MLP neurons of a small language model. Each row is named by its layer, matrix (down: output weights) and neuron, and shows model dimensions 32-159. Each number is 128 + 24 x the weight over its row's rms, rounded and kept within 0 to 255. Numbers have three digits each.
A block is one neuron, or neurons of one layer that tend to fire together. Before each block is what it responds to, as a language model described it from the Wikipedia text at the highest values.

Description: Causal transitive verb endings
L2.down901:146141091114170132138102122082101137112100105064125132148132198114152133121158149134131156122127096123160146084120086100126136092138104134119136072143120115135122124106226111156159112135189116130126099167104150127109144116136145103141134127106127100125132138142108119143116142174123113114110130145127128157155117140164124103104118134122125136103103105082147128117121126121122128094155

Description: Early word-fragment pieces
L2.down570:111162114116152159124154146151101110101133111146126151102102099172138103161151132130083131087123097100128108142125122128128127121143138143132138155122152113095138149154151095123172113152161122119106093120094105118130145140136125160158120126127159117123164155137128129092175121134129130139145117149157104095102126084123093154186107143124126095138150132133121097134086138087154167120149

Description: Passive agent "by"
L3.down82:163122110111142093093134111139108171112103124136067129105097124153096123179133157104130101129094110162125125168123122089112113206142119095111128095128124144083108119110119130127108104105140115111131099148132105108143114101133113167142108103130090100111161136116146094104150123128087152137109136160162123124140139069143161117119174115102158115165150132108109120123109143112164123151123
L3.down381:181139173133125129101116156123141112133117116142108092105129150134165090129099135158129107142142107101138155153107132104114096126142147160135104118084086113057144108113084111114147123092170115128163105162131079085139135162102152160086112086133149099105134105150176080134138147116162126127103159094101178089159106114106109092112117112153164091119112154152140130102131115112145143121109
L3.down562:122105152150099087173096110136122110138108123125138120090114132135119139098127154150163126117125124175107110119129132159130126227117185135156138124163111132110121140115131125126094131077093142155106101117108096095121125111079105147169171140113141146123098072117130165126074104136128184137117137147160128140143102147152112114131138148158174114123127172118092149157154134110158160132130
L3.down1341:132157133106122132116154114086132136145161167087101091082098131111140063110124145143139098144142110151116107144144110138141097138106143129134153133131166101100092086122150142137163156132147101123112132124144131148133149109096076119118132141132109147074129112129152149104109129127140152106136135101078119083172157147136170113130131168142153139170079119131132098088124131101150110108152

Description: Word-piece after initial letter
L5.down305:139120152150120101114132113095136112172124136114106151119178101080167109113119147110112131106136138115105121192132147110094138094148137088116128125112128089134109102118135119126134153111134136121142114153112133133124100102134139079181111108075107153148132114142123069080135137172126125156134110127123111115130148147148114130145090127143169140154114148108131131127118141117087144150094
L5.down477:138104166140137117128108146170122119099127098115152087148128101099141142104153119133095126118119144118169083120147156145149149092118100114141122094115147125106085126133073134151134140091149179157121163145155140124118128147149113131153167105159107160134139126158137129138153155144143139156138092108131141072157129162133139109111122105128133163154134151155109176088163132120126157140141
L5.down486:135142139119135159090098125141142176135122113113163111135154092123118144133132139151176090132140185099129125140179158112168135096118171098126136097101097161154094152101087149142119152084157133115169115136157131103138115144110088136164135132121141136126125126134124162110111107104149178116117109157159088145117124129100113147160155131114151141138126132090120163152151088106127173143141
L5.down1299:140102114138118141123128119124133150147138105133141102110141119139104133117081140117102163115109120145135123143129110092123093106114144135104138130081141156124079164032134123143128134106146140156122097136114106176111088134150138143115139104154153171155118151107146167089158124103160134092146093163126138135112131124134164110126094091112145130123105139147117121145135135090145149127114

Description: Main verb after subject
L3.down135:122128089090133081137112103083075130083138138156140114160131172115120196093117130131122165105141158176151138076147131153119158105145142164111143120145141165117124102147138145115109169120138102176162145201150139107104162078129144132107139103111142138136142160137114115128139133131130122072137144105146117142121088147119120138108107119109157149118105142113163136093088108159138137103134
L3.down577:116141113089121151137144080144109170149116157144110094088136153115134112136127120110106116109127132118107085159091120098143117079128141099146126147146099160102104146123158095161145144121122095112144159107149134110124109131132124169118124110169142137157153114156101065132129112144130142096097111154159131130112131132139172175116048160111117118141130144136139099110151166149173170110148
L3.down914:100190175092131145114096125125120084121160140112134132100161162122093128053165137113150097126132111103120156098141119147140112161115133122108155100130138095128140074131098116143157123131119149095139121128110118135113146111131102137141137182116109131131127152120129151138128122177144120117114096137147145170173135118142082105131081143105191130146101153128139149107143126145164138132134
L3.down1082:139103086120126143093160102102111155118119137115162103106147150145150165133114107098095163108100135140132126148158092112131163187155133092118101168129116141123090092099155111141147143126128093169080139113144111122131168063104102124120162124133151124131095140161140092140125149156102125120110149142125116151133098130137106159143108086134154163137146119145158103085089119114146163122155

Description: Mid-phrase connectors and adverbs
L3.down285:102142144131106140124139151119141122144151138121100123119154101154102117174118128108113106133128145136099097109112141183174101151180133107135100125101161090083137094169127134088151110079175141107118117140114109113118143129119166113136134116155056143133117133122114069163126127151093125141135176161174116097137109153098157129143132168077158148118093104083097141095120149112148128127149
L3.down429:128113119109134104127106159134135154158138109139138127091176118117127153135138148134156129139102140115119111110069146133103125164099110126152130122131127154144129119126151143158117088130115132117113118133136082107130139095142151088134124155160130161124133122111094117100127129134139117142165118100155098128077149157123203118121140159105140156101090168154142117159170159121119102137134
L3.down740:152165113118103156141141118127110121103147151147105058132112118151146086112104152128112099129124128135113122125165101105132127128140116137117103076163140180088104086108145162121079142185173149113126063123136075195135127120111147124162131101131136153102131119139170144136114143128168179079089130116170133064151125125095109118093098192157145131116116184127138143125101143154127126128148
L3.down1468:120131141121122156096154065089126118140161144130171122174138085141116154164126135126135132089099131176091107161139091131137095104116146095157161111125103135117141139137120130147155128126119110182108097110138089106119118166131116137127131123128112134156122154157144083108086165164159145138132144148122146124118106150111118114142149149103172154156155108099128163135074127100158129150106

Description: Post-copula adverbs
L2.down462:134117163113093136141116121146134190165130127132152098091173122134099125159136131092084144162115164153072118124122138153123113144160133117142136149126135122149096091140152117131142121123112127090111144136150125135126098152130166088140093137057129137118138125131179094162126099157108111154155144174187077116145161115136173126141101183146110130110088107121154133135123129120144104120095

Description: Agent/means "by"
L5.down504:147146089146130140127108106177151156158129118098142131107128109133134108086110155086206136104098109147132158141092107148128168168092094142154129164149103160091139128147098096136126139146148173107113099108159112107126142118110122132183099103124078148124176099129134173140119146139138097162159120153156156122138134121123150112133134117134157133165074140086145125161121117128139120103121
L5.down787:140120148134142163132147164118137133106119097168124110091128159100114140105133167135125157103125087103129127134125144161155127173082107144110140143111121144172160100151135146152145093092173127144146133143057120156138121150111137123139115143113143087100137117130112071133142141105154122130148128133175166088147132090137108145164102111119142163116146123098120105149143157118118165118093
L5.down1268:142125116116122111130184091121163104138128122162140146117139099095129126131121114151135105141099128137146157130127131135105112191123117125083150136090137151147115137130163128129093136144137129091099121143162092175091146134131127128098126130133127154115168141134110137132135101148133129149146151186118120123089126096137165154138117109135136122168105153101177153143131122115136139147153
L5.down1488:102099093123123120124105116147128155135096083137135136114098135145140117190179131115095088140134140127149113111111142122142127222118157123132131137139155122109104157128108115131134153139087115118136114123108118089158106102148127097139155121149136169150146165196129114124115127147140121148106137144102117130116088146086115125110149133153161154100092073124134121109148099107111094117125

Description: Agent "by" after passives
L2.down921:166148103138132177110191128132111123134159149146158118111091119145153127136099122184112128132161167099167117166116134115143131117123118095134099150122102146113125075118144123146112137156124163154095147124174150096164095130137120153097145133108126120079131131120104137092116157140157115129152157149135143140146158126109150133138169120088121142183076114163110133123165115109145103124121

Description: Early word-piece continuations
L3.down480:141091132152149154166106097113155111138164117108147152166119133143095161141117128116133146125154179127143123150149100135137133103153130155160130117139132140109120167105149147136111092118112124142145139136152143101127161104116094155121122122173137166114152118107049138165139138110113149124115148129127152159140139177138131140121118116170145120124077166147154130144077150124116110106154
L3.down863:091109124130110131134145107130116131111121113147085129145131168104153149106157075141154117168147158130114116145126099104155125087148162163147143123090095150146141102125128073119113117074116152141118090117130108078155077179133153149122131139166074136128139115110131130105073142187149141107140111127105151120126110127127103115101119117141169133138121143115110152092114124154133124144140
L3.down1441:108099167110086153183124104116110116132101137098111132159125129112159158150136114100156119136107128103126117150129076116104136111125110126138160109159181098152109127154120139136133122131122134119152123160170156101157175129197124137155096117107112112140110152083136125127079158108139166131072126100127155135131094139178128155115098131118134101168120150112138166120159092171146133126128
L3.down1488:117110102100164159109135146133127129140110107121134099114127134147120159178132090139092126128092156159129107148111165113158184126122111133109137174131150167159098146138131122117102127137131121117082122143111093138114139102108112150126098123141107111113118163144139139120142146142103075098107162141176132174127124121159099121121128136119093094143127175118093138139161154142112140160162

Description: Reporting verbs after subjects
L5.down318:107113147126117112111133148108114129109096160136113149163132096094128155112104127132132124097136154152083113126139111150146147224131142121119133119062157158131114110115181137115118140129117120130109157105168124118133101106127148139126169143171119140157136109137129099139115191125142144109106140167136106112083136128154172123107099152079131125126076090129147143097135117115143119114092
L5.down414:171157097088130097141169136190127069114113123116169133170085131113150128093082141132101110148179121126159143110140144170136085186157174116086142140123125109137130131123160092159128113130143117120159188147165118136179127104119117131102183137115158130145163094093129091123124131153114129153106115138168111122084149117102123144095109134147119065124122106122142164118152125138124121089144
L5.down993:153157148135107093121136097100155116111133150100124133152119103141124150124144125149100131105137114175113140103177149176101132185132157125156138149107159081121127151119150120072122152122154105100131177112121094165109109148142163096059189096135155139147140129150144138122161098125126138138135135144135141134122125116136134126113106181116125148059140137089156091116138088106102147132108
L5.down1527:152159106090141115120114074147140067113133126147133132138175147132095178101121130111105136165123162115177117100159135165117095174122174152092145146169147145104120105134167135159149141142101106152135170153149119112174140111136126146105123130114175142077143116144142114110131108104118146095087140138140075130131116133144137128101109120125116137149129110151174093145108130147130073076136

Description: World War, predictable continuations
L3.down343:131112097101129094144085138110151088147139132148101110099126059127087098139095182113133131095101106152164130126157167183119132112114111095098175156117133144081113141093108156130079117156147120121091118157142145137126126110112138120126149132106117141138149144134099148141158137135119128143116144088127144156137154106103131118140157153113118131164107138146131171109188128110168141147071
L3.down673:149122146141120113103152147153162122123111088099117140139150080126123162136162152143170150118084124168108108072155129131085125107171123143141170156132141151097089141102167129115165116118178149115111150127128133129067083091149120127142138092097068141118130109127111123124134112116134097138114106126156153149096157177100103173140175154100137119104059160173102133150107149106138151167142
L3.down836:117110149140112146103163142102150105104168132136100129150140110141149122168103134114159117108172142145150143123154120120089142135145129120114113139130116115123128084127146120120118162149133100149093138128140153104153131170109157120123133121109126150131118123092153153128121118099137158098138164094126106153122138151117126125149105127100200131136104125128148121170126141138135110111120
L3.down1278:128148095108135118122133124142151095152072122150111104105128146125137135101124151097152177148115089121118117109128156095085098138151108153142151094104111143138137148109118164172082117145148137132126117150143187119091147102147130118124127119074121139157114095126172135171189121079127108129095157136109138151146110114154101118126120125131186129141148147158142096160172151076153132133112

Description: Table-cell ordinal labels
L2.down898:123138084106162106090138125100151134129124150154146117143137138109158093123156096112152108154123101145091139106149129146139068144132109174125085096106090110128141139089158118159150130147157168117110139166107071127136148147111148125100135117142163111130125112100148116102127124128132111085150168138103142109114129200159125135134124118137129167112133095133128139131108123136116103141095

Description: Adverbs and modifiers before predicates
L5.down614:106106093104125148120091097135093132078135134098107125127120131147138124139123107123105109086147108109133123149137122108167135129145115146143107064088134145140146117155116106129117133100152153138093106130118106110081109118096114128070114126136083126128096128137093140131104126106112094112180175162062126134140107113138129135137155113103106157126099140084103101137131122089129156130162
L5.down671:146102151116072133120161122125109098117121134113158119080135119159131120163141135143099140128176140119127153095166144149111108211172089122133124122124120125137107082129110121124173136092118110105114142144133139136114087107100149105098098115159108111138147123121145119124120120132122086097127147137212122124148145140123138106117127128116152136085122119118080123145162134109160157094066
L5.down1130:106131162111140089122107133093127172091111100129126100100151111136104144123146089108122129120128151123112140135107145173172132167177135141114090126115136161163122091100121101103118157101149102102123122147135119140101124118159160104173140127107124126152138152097111106115127156108102147101160141119178044080166114131128160138132131139127174166096113123075125162120129166112182134093088
L5.down1400:073167206123125091105172126113163133116108133154158142123101087114169133191150124170130094126121162140101105111111093114107132098147156139173142140122159125151097076152130155138134094145146157122097150122144123124093103128156138132139123140135094136122140149120126142151133130153146118128151163120166102112144106127153185118118117109062125112129100106147134149133116110125161131107118